Weights of a small GPT-style language model, trained from scratch on English Wikipedia: MLP 1024 SwiGLU.
MLP neurons of a small language model. Each row is named by its layer, matrix (gate and up: input weights) and neuron, and shows model dimensions 64-255. Each number is 128 + 24 x the weight over its row's rms, rounded and kept within 0 to 255. Numbers have three digits each. A neuron's up and down rows have the sign that makes its largest values positive.
After each neuron's rows, "fires after" lists the tokens most often just before its 100 highest values on Wikipedia text that the model never trained on.

L4.gate67:157132153108125103144142141157136138137115147096114156147122117124109123152136066116139128118147138098109105172118130152098184149163151153120075112151119149115151137132189149107080167125143116143175136114123160106150165119082149113141109122167178160145135154155118099134101147133132148143162108086183107115116131110100139140129161118138105136079152147146107162162141095154120124147122155151121130114123106110120151142138130131130097100098121106176151098124126144109139138094131114132123134086088124094093138143154115140126090105101059104106140145107131110111113114149077139190
L4.up67:117111119167158155131128164121124113074130150157117114099125122179098129121114141121130140136129146147094160135138145149074122123134161109132111149160083103116147149147139103117137113140158148166154117145127142126141107108108124098137128096100167079096160127162111107108107156133169113153081148133119156127084113126117099162115144146082123138121146156149140147146138106134130102120131113172122136113121135131130120149129153117146112127123068156093129162138130130157090124097061088098180169088081101110161118121111160157127151138127137152093130099151143126104109142106170133129
fires after: " ", ".", " the"

L6.gate742:132151126142127143107167108101143145139111134131147102138131166155125115158117169101130165123131137150104136115096120063190098106145124131127086144139109198163116109120111129142130156097120082124134130125109122135168136131136110169171132143124106111148116152129157118152147157171134153115098151117142121119149149102109121144107136137118115173117124108094138106107114158151111103160112122137137155148117179138123150157142136105098145120115103146115082121139128129081134146112148159183160125089135160160112121121154163086106126133158151157140098169087150114092139116098175144089
L6.up742:135147106134147164172165129104121168130160123171084148143115121136122171140101153117131112111138129105093146112161096085155155126086150115125115095132135114092170106168131122088122091139128114105124118129109083110174085130141134117128114120089100098133073106161138123187098121112140122148102091135105099113127150106121143151159132133109144058122097128118116143152122131095115111117124084095126123136104136123111117120106121111112133119130107115103133129116095124117105148160183156133135119119149130176075099105154081149099103125119180125122159144155147105085122127110136130158
fires after: "2", "1", " ", "3", "4"

L6.gate160:165103106112118130137171090099098112132133156167123133097079095131110117142113160138136164145118159137127094143160108124096120079106143130190095108143079099134123141152154136159106146168099144158156114116151110116120138133119151106105096165161072162126151144146122097130120136107136134114132158101120157120134128099095155118119130150092111137077114134149116118141119153112144105177174094111154114130118075140173150114123130077129142133112141098166130111129150175140143118121173132099123129134141103120142114149134126130151092125146137136110145137129096129131120140097082154113
L6.up160:143134123109158141141125083143150090098140104157122152093119089084114150078128091154097172163152100131137112126140077125109140140137134096115163140153108088112148148127159123182152127127169087146156084168152095129104090109123100116139113153169125122087124120131099137105134108081129100130135111126118159120126176115136118144115130123155114138113120160156169127120145121132142086162133090096098160156165093111140121109150096139126099104108091107134152114146131129112101150140134155141081130145148124067111108123151112142139112148107119140088131110121101120112114105123141087122
fires after: "1", ".", " ", "2", "$", "-"

L6.gate788:162097100126162142162111084152107118125120157153111121095123145140132148134102146152089113126104142120126114135129143164145112157156105116099104168147094151124091160169128130122084145134103103110131163126095136135110136120095081168134126153087140090097159135160091116111184078127173104078136132116194082134114126118153089166119131105156101128136117088120096145126117127147117161116141136149137114112172114146115141116187119127161111163129083138144095133107103155165132098160103085134098144155154107179100125145106169149139144099099135170117154158091110117120096136136142118135
L6.up788:145116117133115115114101132133145158074150146110195146105115099116118133115153100100135120111155109093136140122122137149115170129165175112125141166148114174146126118088176126129132166147072149084118138131099141129116131128172106111103114118096119134132114112143097150145148103084104109149082139114120175165125112168148129155128143116097079160136104140156137168152118103094107093158115103119099115129103135127139152139127128085134121124154148145157152110110120122074136186112127100139132121109112098109147124123149123101165131099157096169119121117162143125105134144107113095110
fires after: " ", " ("

L5.gate341:088134104086144095108134104079148117146092128150142103124123145104097073166122143095117071149125115139106147101150119125113166106136128147139157170129132110101146111141134129160155173170129116167121144114135131097091145138133123146098143145177132146145117136127096165128114147111144165110110120152189125088127149105101140104162127145177132145166099110143091186129164147150120106136102102121088109105120105126134144154116151160156142101106143139143173099114097106142117119157147126094178151114166104158086110172147114153141111140130153166121138122126128119149117134161102119148
L5.up341:127158118078149092126094132176103125115185137163157133109134145126118121109106119093138143170127113091132122155142137145139152151109137116133162115143107110108097135153143156111169141164078125124178096105117155107132110124119141097102114134116115161114174124152065127091113117131105141114101146113095139159133106173157101172148122116095126115159109118158154083076105118125126137154117136106130121139111156167130117116159185083131100167093131142116116072147135156159155101137129095107153138192147079175112142090171153122152106134134146142192172134150152105119107132125116133129
fires after: "1", " ", " (", "9", "0", "″N"

L4.gate990:148183124160125156132144150137092178099110140124127110133154140101118169132146111137097164132106119143116094140134162182117092107098162117103116114147115106094125161153150165077150111148122125151121160095156118156104125106154086146141157139123112085127103137092162095130166100104126139130166137110077163142168112159101137113092107109130135123122137138159165145141136160146150100141127115150148169113122116144152143137142120125079119133132152107107128158123134175133108132114139167171166136097126127122156170140143157115106116097155144131115157072135138119101155125122141144111
L4.up990:124165110159133118103116155166117119135119163160096133118118116110087124131146132120131137157137125148094147118122092107164135149082097147149107138111130155101120145128148115084139135125110124098132100099140110124094141142126094151170127105109143183125112150164107128117141152111110117151091094138126132153125120157120129129104128103129138147141117144094122058111122122102154130129142163084108128130107146083123122141106117129143104142087160139163162168121111129107079121107123111166160146142175156118137167100121099156151130106182143101096154074117088122108099142132132136163
fires after: "1", "2"

L6.gate755:131124117142090131130098121077121145168094147153125107125133136133098111138113107104134115127102126153139134097145145099095099121114143105093162130118077143122114085119130151135124124141161119119137156100133135105098095129128159108119144105154137118110085150191123132152147140104137117109155155095180158133142107142104114112093143087144161120163123161136109102114168135149177133141120150112154122119103097148092142120174096112092087122112150098094134144083091188123126156160126118139141156095184130142138087115147148127158088125153154131089171154094141111136156155148149174132
L6.up755:141119186126090162149154101133140145097128157129106102150097084119122138116129107108121110118117111135098108104122154146080130152150157127129166122122077117154130128077142105131083145141155110094098090176111186118174122139140096130130123148139139116130137149160109147160161110125070116125067136085111126115075156134066116172121136136094125124127101127148144112137143133183100122148141106114104139117127118144157109094140146162132151089117122155167112099105075165150090109140123171152091109153115120170100143139124157160187115137145121124099160153081111118112154119160134089146
fires after: "0", "9", "1", " on"

L4.gate333:149138162125168132135146118110130086094169124146098174135117088147151166098097107088125129123128121142096148154092135134112136096111155159122133137111127110147094141134120154124116138165112096114142121128111107169166105120105124125122085097143125144147111166161151090146117120060135182138137105108092157127107123133126096158134103149111123133103106149150135122087133105146159104132132109088174158111106099208109128068122118130084121144133195079160125143179116128113143166147127148106105151165122095142127124119141086099118128136122150109135099101068141121095124122073151107170
L4.up333:138146112114169134128132079139112136121144093153111131154146107117075106148143117129111134099132142136159134128113126148166139151111153095108176192147145172142132093101117113103130140132142125115102123111147129120135121110155174135128114157119160130072100167138121147088149144125135147119148090171112153133130122140083113118140188127159102105155126173117127152139162083123132139133108092146079123106133128122102116108129161142092189129152153144157122123124120108137074172111113076158154150097151152128163141174097136093124161114153128153156142138095138141135138094152150118130
fires after: " in", ".", " and", "1", "\n", ","

L4.gate2:132133165104122113136052147128184173109112130106110109106153125098183149067111146123105135090104129131103151131123148093134150091133080120139139195151122140154135149144130127157128125117132126160106107190104108105112136138129108136099104150163131064110119115140131112113111113134127109097126169097161119117115143128112119125097123178119131175104123110119144159142146156151138177130139153129139128103132156098123137145168134098097164109133111147114170099157107143109110100161097179157135111146152158124109129136117141090140107125123161133120123119088105137150103138140152159084
L4.up2:104118154110160164130129091088166154106132182150160159073152130128123108093158111093140148147173147123118138137089105158160104123155120115081105136124146118115131193153140115140137138114098117147155171118137114113160137143106084125170131143159135105174150136123082080087102122127129114113135106176149140160136072144107158165165120140153116146149157117131075122145150099161122142062142117095104125111140107133110149120136118142098127128108131130171110144134134108092154137109158102118122043132094120114155106148099141102103102116155103126148137121149158126125144119119122161101
fires after: " |", "0", "%", "1", ")", "4"

L4.gate160:146140087139135122144132095143139128101098141171159143132156140149162147092104136145124117135191154118115160092139143116095114088117132111136111110130102140099089082104135116133112102166141133113111092153152127122120152129120146130150144120129147140122097146127125132100069159099124080075120122186138155121089126102143148095108132112163123137156127134116123128142096147137132087161077110097126134154120132144104126072144107117125140147093128123123151092144103152125118103165112102111162125118103094137091112099136113104112143175149125163092110111105149150130158106157115154121
L4.up160:147168124134154117156129115158112086147112112164149129072148110168112170149152101127134134151150104108146098148158123093116140147141160146147141108106098165129136163102145086144150138113106134103126115089133102108092118143070129121117145126111115098108133132124079158164153119170142146102096093142146137169120153136127108115148082105112128139159135126091119097124111123110137131120127121151116149086118166187110087165120108103149105160145145054158113078173138126164115150155123136144149152122126144113129139137151122103114133116098095164114137112105136091123131152123114109151
fires after: "9", "8", "0", "′"

L5.gate882:165146151148097072157110138161153118143161113091147127184125107177106073152104156063128154105126138157117135165155162111142167124107153126108156123122134116139169110175131186123102104117132101104124094091145125129107147102147097110117162112122115108132132109148081137101125137172125098101120147117079119116107154120125106159098084143111122168095140097144126162145143117132127144140150128134155076138113129119141166144132157098116079102134144087104163174122106151156129133093091120093158141112105152105119119142123183118122149111155077131144087113140150114108122157111129112123
L5.up882:080140102147142123153143158144130150133181120139162096136141130129112086118165112097120144133125127110100133140146104145158167124113143109102112131116158133159143106123168118133104124137097122108115143115113148110141127087159111137164136107117104084161103117102106113165123206133116155075167085123132177152144124123082124146111142093116103118160121158122142143106097131150107156128129170095125106108152120162126115156129132161129122156153131132117111154091081107130115151094144113110175119135122111126095118118136125131151156116155076141126111098098117137127128143118093149174
fires after: "1", "9", "0", "2"

L5.gate482:132076151130133191126133088144139123117113074124124151082127122098121134119157149146130126111111128109109083066124128138095103123179127102088127092149137106091115140160100179115116137142111097116106171127103106131121138111151119173118122113102144109166113107160150125142118157138119132147115123131117163097126139091131115111085119142090114113122133155123086125164127128119173101103128114104131118144116147130115124112132145148174097152105159125149128168136117167138134115147139110153075156121135120163135151149152104148130175150172163108108153166143163145089109101121145130150
L5.up482:136154084114126152137134154126160126149103134119137070097130157107096115134108130107120157150136136153125148116107127135125134116114105163143138115120194125119148120159138108112155144140116151166143130140097190110144154081141100079162121127143121144115111092096108092148160134123101138128116122093111120156147125128128125138147138100127124113171110157113140118136128109067078164118158125119088108119172139108134080128162077158135154146116116099132100153143135131134150117133116124135135097152151121141139086109103117081109131137153096113135132113113142139126092116127097101173
fires after: "9", "0"

L5.gate263:164134105116157129149112172081113117139105102120101102068163114152196120178141091105139114098089091133119113145102111134133100139123129129145088104148126083118129121126136109184096112112159131136118107116169134135130134113144122121150120142121054096116099167133140119092127139094173094167105123164154134121149133097137110088130129120090129076153133149095115131119152109124123121110165144113109149114143112181126097118125127147106116140148143091138081129111183126122125135135091141134106131127104142124143129126152124150131112110108136132098090120129154158107093131158118085098
L5.up263:166127112089136091118129111149101167122123141124119133117126103125144103100121161148098098132115127127130129099112123134109104116093145117103095175137143089104107169139156096121127104114106108111152156135108163113131155139154133137162130135158097113176123078158100146139152108156175121093160131154117181113153167098116159140097123135160100132136153069105109100151125135164126098119115116094127139138163143172123120161141134139172140120112088166114102156064148114160132090130122117126133140151163106115160103123092175120133144158141123166139145151149140068140148151140140122137
fires after: " ", "2", "3", ",", "1"

L4.gate465:120166152082126138117110167141166128136141117125150147152160140127139151115103133150093105124120103126170135096117144109111121139151137107118130132139119167148090151140119165154143176153085140115099149127128174145145137152094108138145077141141157153123134124111171141140102116092150091160155153139156118126100119128113147169143119164136143124116131101160109111150104125160127136151119180101155164163095139080155085129121173130128127129127135116128102106089150167100144146147120093125147113135140147168132158135134119145144103140095135148112105114160148090101120065096135116146
L4.up465:142119115121097160129142142098164106111158134133091119132113114126092125103131155137150155115091182112155115149109152156171125104132137105156090128144132122163158159111143141123165147116145132180121143130119162137133132139116117108110149138085151121122122113135110123107117127158124121135084130157125141100081134127125095147095144122128117134154109092109123099172146097096101153144142174138119169137163146144171111109094168170130128130142120108078106108098126148140155182118136122149145084114146185124141132090164146167092144133147105141141141105160110098132142158090118110137
fires after: "5", "0", "7", "6", "9", "8"

L4.gate643:141152113151142135152089126162150123150101123138092126120149093148130130129144118113116174111142161173118106151101108113167131166134119143081117147108123167148117149163138110110092173162114144103146135151142166197115134127151175155120089115159110134144129148151136124138172158110174137078143147081110128120144097106096117149155099152089108107148101136104139126159114144141139082167131147133110140154142146086140145100126122117116125135169096126151140139122173138132141155115146064109108114131076127118142102099057119124143073100152093117112141130142167099153124084112105128120
L4.up643:189145115152191096147118094148134161117130109127134157104140129162116159110114141122092117157142126108119111116149101133116111129171088166130123120114124085152154127131143102146148151146169137127182171106131125112135094126148096150128149161135120082099148148099099138107116140166130157149126116136139115081146096125123084119098103140155126150138142129164147142124139157153103092126132121121160122148068125207132072150131122123146114105145113139137113157107166176133131114122114127206149102093135130086156137175153141128079144153143157165103132113126132143136099123089148150143
fires after: ",", "8", " ", "9", "7", "2"

L5.gate13:162133113103099160147083144121124172166153161130096136175099137113153079125143159142159091087115130166105124115173146079139112149126091097117130122108128158136102137132119134099101186135116135134138137150113133131139081118109148169160106161135135107118111089104145139136154122126098131106132110124143135105170094155154141168139108138143168152148160161101100118141086179145140155137089086173155107146133123139136141137124154143137108117133082178162128098112104098086165108140069150123142121127125125121094161145109133123126082107101159146122137149112084093131144183135087127130
L5.up13:126117142123156156114142128143120120139125160098159161106157162144114125107135106089178135123136118110113109147136136133145108120160120142162091123097089146130122109181116115138118132168107131107134103081133091121129108120149145102139089109124146155123135178128142145158145168135103125090118155144125136087195118104144113120114132115136108123149133129117118154113121149052104142123156141143136110185146157110141139145126132139061168104143121125124109123135142138151113146158168124119162136108111141148080128164149156131128140120118147119093167133147095097114158145135113147175
fires after: "1", "2", "0", "7", "8"

L4.gate265:158116124112159147120114103135133170149111126091154103133127146142170160131150158169098125131110143156154121092127145163106147155107153073114149159111149131120155152077117138147118152100135103120155128099105139090137136141145100118123144130131121097138129130106131158164107110144119118100142124084174129134166117149129110163143126144109117147117114145115106121141110086136127133125090081131094164151097097102142116105164135146092151149134161118120160142103136117138159113160134159124117164130103097161107169110152153154136165101125118121143170142106146122127112134126151133134
L4.up265:153151124106094137141133130107114115150078099096098145142104133132131143140126105136130157094110128132126147154125110141122174093092183144132114138153122162108093123180138117096151118093139106132128065112145117112070177161135125114122099199099175116106158131139152132132124093135149148130101154127111127114133151127133113138178148177103136141099089117121183108105133121079113166128119119170096094131141148108171102111139126125112117100137108126163094124158151133157144142131135140119124138135143142104157143137139138149110111147133145128141137146145150147156077099098138100157
fires after: "1", "0", "2"

L5.gate479:107136161146136111113138081129111096153112111087115097091101130092117137139136159166124142142140130183139131153110151108144165103117130118111092171124169167148124096129174099172114148164113110110131153172124150141150136108111158128117084142174149126146143154146110070181142119102126132110178110166135128117150153122160115151128087142129145122130138144140137121132111172107151145155151142107104118117092169136149099090145120129123106141106130140123191119148129123154175152169114135156128118144156119147105122126099161127106134130126091119097160092139122119093125162110097142136
L5.up479:141157101083116118109131140112152160099139152150132165104134144122137170152157099108134100113100136149131182119128143129134118173166082132168126154089132094150124164162087117070103142120156109107098116149119120131100152114096171114085119127144160142138098135117105125170073117121099126105110130133179173102125120140147182108145119145124142109126162100151163128146140159145120139098152130149115068099150150148154114146124109134133146158112101127149120118128147152114069083137155108104114117115164097153143157165167126150150149117178111133115097135122122153127124150116104120090
fires after: " ", " was", " be", " is"

L6.gate81:115143107125122143158134108116131126099121066129142151110126142134130163137114152110133136078126105153148104099135147160159147153090130153104135142103118076124147089148116117158122176125169140108135140152120136155102127143132155129158160169121119158136139149154141143173179158140166124165128125147151111100151106143159087146093099101165133127130097152106145148109112110087143110106089138116120126120125121119108126088101136098104154141138155098068089180138135152170091124127139109140113133070108140109098144143110091179073132149096123123105123102123100155125138131133145123134
L6.up81:086166121136136122139152133067140169111161095122113120123102144120127126113107149148114175119157141114166118149097133138098150098162117160128135178142109142146114132147136164123120141190119092133122144129135118130094133122151155125126119100158123106133171127116183126172124158141154201155121151094118144099150153171161155110147147094162127108149117172145193131140120114122090160124129130133107133075122106094135105107107115151109130139106126160058117116109088136141118140134144092171140120101141136161146168099116119127107172166152168121169130112150121139155138104090141116129
fires after: " ", " |", " (", ",", ";"

L4.gate70:080175104141093156093145114118162141146114102118102143125122125138131125099129135135122151145107157115155088137121146099144076129152137130139075136098110116096159105118160113120078163131080146087083114160089155132107166127135177126092154097147162138132145181157173124099117136121128119108102151120116163124129091121125162118113171142117150089149143142104092141137118125165177139124114144161111134131166110092173092131124136110097159138142126101104133147094109103114157120163140170128158112132154178098118114089129193137109092147154152143115154137127116136134159179135091128078
L4.up70:094105136102151129145124141122168123169073104122106107135116086107119167098126157169082130112130130144097098126179107133147090144144132112155127120129136123151070112137131108124080105136124111185158159120147150097156085102110084133096108141128121130116120124129119100109101107095108192132163148134131155087094108151124155131120129155146156175133107117163166162073105110099100161156160122144152160079171108078170128134127141132143157121119092110122118145084128177090136138135066098108149166137103124162109115120122145103156102100173107152097165145144120155120084109112139127091
fires after: " ", "0", "k", " O", " (", "-"

L6.gate992:135145141090123131138145139140127128172166087132116103122138132163114148152111116091145135115159152144115090162136132125112170121108145116152114147166102107142160128119143150092146149129140127155147097149099092081147101127126159148154117128109141084124123087097145124145153064127157151143116131153129119122098152131146132167138091176156148144127163128166168146113141105099089113109129123114163175127130108147119090101101141132105152110130152157112074173128138138116089114164160149118114169097140135179134158149161131099123145147160131099139136106156094177125123147153082164150
L6.up992:107154095124154121125083127129157140158115147153123130076128118137118134149113080107131109147118103116115174182088111124154168169133110127187151088105146103099093150105081139135126106141133131121120126124176147117129181143122139118150135106119121167093119143157146125126100100100104092151128078112168116117111089116140142118155153136134109150123149116141134138109124132131145143143144146091118121124164126146133129087110091107097122165100135116117123140102077140179125128126125149123156148167134122097145154164157150091127129128113111095096125142097122117131123149110104143098
fires after: " ", "2", " (", "1"

L4.gate954:105169127126158143146097144155142174107117116096141146135153144153143138103139123174109060138154177110110172156124144121142149161112111157096134172095068102164159133152160093109127154127102128126123112120105134167123118130142144099153130138122122096119112113140106132111125143164119136121155128090124089108143076123086133172132098105161142160120138146152139126149139111142153156127108097118130089111122157166121150095141123084137109154131134127124100099116141180136141148103184113152135177122119110145131124153152127132138153139108134099102112126129106156104147130150103113101
L4.up954:162131194141107150117096087165105129141102106147092147123115111147138106099128095151082133113130110087083118128106116105140132100120077136137135112112087151073119150142149114073167137130134128127111111067104102111159119133134112115117111116140107118114160123129087144134110163167141126154170118106144113138142123127145138155124148134154128127140114132170113142146124190122111109174119112143108135108145185156098117121134111134092093146152122083110125101086140172137131109126130136170135092149117130119129175082172134138104119100125086145094131127121130179141130155095110140162
fires after: " (", "1", " ", "8"

L5.gate631:111166114065137140171100149141125122097144154105062133140143145116097129125133065138088110142161173097137121143160113175111120163121140138121164137150131157105137167173161147145106118123113139144153134110091125140114119155162135136129111130127166093103106096132106149132139115164124127115094104169097124120088138097104165139106143099135126113131141116152147126125150163108112130165129155109137138126109124137166139119149156161164118106169131144170138106095132126082121111137108128085130156176158139141125133116101115093152130118175088079117131136102131168135109106139100133141
L5.up631:109144126108133149105125154133133167104120101121157148133114109107091111143148141148130135094143163108113097121164113125132150114101111142085080127093128131114101149159161093097124101121117125117077114141152121144099084094114153104132144125157104140138147172139113134173137137146129120134161082141112177123121137111146122137157153101153129142113127101089150143114165098124147101140170154149155138136136134159120107112120081069111144148171142133126125141101094123190125092132130132146148128131155104097145148104161103140079135113159109134178138085117097104121117144128137158137
fires after: " ", "1", "2"

L4.gate980:098129120105102190123108168177116072145069133138140091126116162121123104207129122100115145118098131105154149137115149132152108107110176113114150110110168107095113062138089118146126120117144116132104152166117127126114117115138118133132113168098123118181097072126108073133151131149096138105139092106151096110103090091089147131134156112133112101108133146103131090102125108127140124095083124143140118115136117153112135141144163133152129154159127103118115111116125093149123121121150121135106156110091103158102129105073171128151119156133151160145089087150157104098095104131127092139
L4.up980:124132138104117111136147153120090143120134112116157139094135134094137089129066114139161104102120114079117080164125120151142121149140166156103119123149147124133152147158145144095100106147073147106096110095160117091150111076174062126154126109097139134151088153124126147092100158145129153144161112111135148149143117143100086105094165156103140137105150143138126139095165100126115121134144121126155107149137129129169149133147154155167126080136153107153161141104130187151142128129112137122136119186158140145133124109158075105109113131150097103136109120130103131105111131121111141152
fires after: "9", "8"

L4.gate122:093139121114076135144085083129082129140124121124142095151137135105126103105136136134089144132132130182095142101139115120123169126156119104084114161138107136143127148140129108121123116101132105134094143098148142165102073165126143127148154116144139132139116093132127170135130082149137092113159138106105143093129124134112139103112131136143128111104079170126136101152098141118135130104161096158124132150129159110114141159114151133089134103142142119094112102126149165108144154141154113137091130111110142160146151134171122101138145121116163113113136087118190115105121103107117131120
L4.up122:117153107097139108125110135119141148153113104136109132180131087140129133144149124141117140097167125105143097074134113101070142147153112163129145142132147104160151083164182102108163121148097131103151105106127099137076147166131107166144110119125141121154152065144135091124160078124092089095127094117145146110086143088156121107120165120137110117137159133155151157147134147102089109148153112138091133147162127136091115167129134127155140115120130138137147172148145124138129169146124132109114117123091085149159168135123153127086134164071154112127159136159124149112153161150133171118
fires after: "2", "1"

L5.gate315:139144131119117150132166108150155161076121169176103123090107142143133142137138116116113121123101120165132124119128129133127110131095117114140121113107130124118131126120127142152142156099160151122118166124105097169107131125162146125127111107121115129148146161133149165153146178154132089138121113152102138147170104141104115120108113155159142120129097144182072084144133092149153096140098112084122143111080133145151087115160147177143144140159117151136180116136176147083109133122139173171066139114131154150165109139157109101137175140153133143098141123110129137110156115125094078130
L5.up315:124103169154071110133112140106161096118129129113118145115132167145123096119108144125101118113141146103130133110132197148155139126093151109119147147091103127143116138109075110137098114159145145122105141148126103127113137169169132133096113141136076141136178093133152136102174118146128103158155088158133130144150143183104161161103145134103155148129115100115098074142131114168104085131133090104103119139139114105106128175135148085107116151120133108120132142133107155129103142137139056095137118113151150142138089147126126145166117106134139116113118116152160103146134125132123122134
fires after: "1", "0", "3", "5", "4"

L5.gate999:101129147119141145121099108149122150147138128169090123134131140172171108109159120160093150104098133115090104100127108119121132113128136098108092143084117118174149109114093141111131148161111098078094102107129088109101124139111165095149122159132120115111140107113151130140141133103102147125141103100150155085106085084108160147131105182122094131136133105137148089140092098131155148137105106110132137125135111114118112106133149094123147119143102142169125141127155130087130157079129139154112114122071137153138089160129097124111109084156159139141133128138091100109084110157168149147
L5.up999:133102122100115127143096174140140103119122115127123147118170123144150144064167101104152110124139108121086128123129085119089117122146098112141114152136141121133107152110151124164110111139125141130122141118144154167103159127125117115172123131157108114130109149117090141137149121143143147118119150085122138125126153127107103164111156098113167093154113092138100158103144146136098096128139113109105126106142105164172092141129138113122104143103116078118134110157114141148121125171082133087082126108132109183151098133136124117176140140128131068086122148125122120100098140112089156145
fires after: " ", "2", "0", " in"

L5.gate181:191112088155111130170156130138097106106140143157110146148124127100085161113105102113073122158105173159139149165129131142111108120132147136132081091113106111168130158175091123117150152132147124099098150109112108143137088138146178136149095098124139073157136113133100167142104148152113154139126147104151129107111135122131131149173127166137131165106097099150115110129169147139142082125109111155142145113166099163131098179132133114110100108153151149155138119138104137122201169155132139094101120092149096164144116124122136134104167076118122129141151125117119138126112116081129123133
L5.up181:102119105117182081139149094110125133173149129121128123172084137160140147159152138118135156132096177136119113163112124120129106134122173180139126114153145135117134127129134118110131140112132099094110109114156134116110060128127125102100125130143134097145146083166134109137095113174126098088141117125100112092104159097165163146103118113130095106112130088099150103157087132108137117124132110142112143149119103119162182109149123157118150144130151094191146166152135133125138120102112136125113051154112091155107133147120099094116141127153156164128124122141111113134128103144119162110
fires after: ".", "8", "2", "1", "9"

L5.gate435:115154148133102135159100159135129121134143104141105123133131122084106140090091111118101149160151122159105145126135114159099135122163109151146146119119130133104127126076164126143143150114136153103138076124126106083109117114119107120144124153095108169098155141110126123093120145129104130136146083167130154131091107124097101182135100118172124142161128163134131151106124101111117170146141116107138064138098182117148130128147116092129094110126138121121136115168122143155145127106145130090083149132137186128135135146114135138123131074106113146135082146161156143166155126088099125161
L5.up435:125104189149117134130129106119113110092150130110164143124143131143139141122100100139125119172157075127137135105138119095111164105154118117173145115119098132145147130107127085165154120155080051105133099110131131111181157154170163137167160150117123109120136078111131112135123130154165101130140089162130144137098119107109135143099159093136079095143132116093092136144128147089112121140154138142105130149160095097126095094136160106127094129115128175136136151115111127135145134113143138106139122111105128127119120111134140130138108080136180144160117158164140141149128162148137154116
fires after: "9", "1", "0", "6"

L4.gate29:158172103135129140127156103160121157122158119126118138128108141102107147148121146091125141088115148111088117139105104147163122086097092119138115130117100151144116125139158126140126106157156078152115131155151156154164107142133122142156129137098164104142116119149096091140203136141166106114119147132171162139146124171173150138087132150131096136059123138152126139126139097156115158110116099076128144123064081118106119148085144107101149095144142101107149176148108149129135159091104132102112139174135137140113107140119120114105116114115156161159126100109114118129105105143153118101
L4.up29:143146122099181121141110149111133155126173108142156144117133117131156129096102063099159093084113173113139157109145113131138134112158094093148099130141150127101102110094117168141147114123109157147107120109173157106117133158158157130160110147156149108133122135125132083153119145124137095116129128120128128146128104091170126099168125072128140157185101140175149114116143137166109113134111125108126124147140151107142093139134159147102111096178147101147122177129132112133120082107159130174174076134122143089123118134059147112117138107167122148103160146126101132098151143139075152120
fires after: "0", " ", "9", " (", "1", "–"

L5.gate789:168135097147135170139133110124110108131151139130098124093140124137107121123083117100135133142076140118119111100129112104134115113130102115165112142131152088100125171158141150149117131165125127109132174110130112134117128152148119100155122134122118124151150164147120129123106115137148114163181147143093172152105163138097143104138101148140146160095116137118151126108163137137137109161085163126105117130087099144094125130103167148129143114134103135156166123122116127098111094108153140161103165095101138133132108101096124120162083145094108157112130116112158078174073114130121153103
L5.up789:105140119123120124116096164155167141136160120141088149135104081112085133102118139104097131100139149154086121127156098135121116090145143128124132128130109143131149149132108124085131124148165144128119164150101118092120120136116133166143116078107121131144127126168115151144106153144124110142170139162153127125100138102182140135150155104140124088172154142138112141167126134101084148155124097130119168109166166111107091141107136124110111117119092088122117097131130140146158139153125155126123094177114142108133136140138130149146100122150107164129126144132137132098145148132118148128
fires after: "0", "6", "7", "3", "8", "2"

L6.gate690:126130142116093188126143140111123109188132123108119179121120105152134142156126107121111103176164127163097098089129144105138143104088150134148112130119142157111117120163145118139126150129136099129114105140168156136123142136103147136106127171104148105160111134152134118164167138121166133162170108141120123098124128114097149135107117141147134134180124130124132117112128125144136150106150082080101086128147097118127136144130138088111113108167124159145098136106091137088131128124182159117123078093133165136062083142118069151084165101140107148140176103114183124128109144101104123171
L6.up690:083122124151132099132132104169091104119159129182102120149138126111083104144130128141118120123098170134115099129116114131168091124069147158145145073132115133134120141139164146160098128081095155151149143129124139136169059157172121114169092124123105119139125147150156077141155145136109103106120124138107137102119131090107100109132108139117098142149138106111133132124119136123079122160067117148155128121142133172091094153106118141155132134168172127142146110108120160135151139132124087136126145135089118126087138139177130098123162112133152110173101173153149126096129136145127165152
fires after: "0", "9", "1"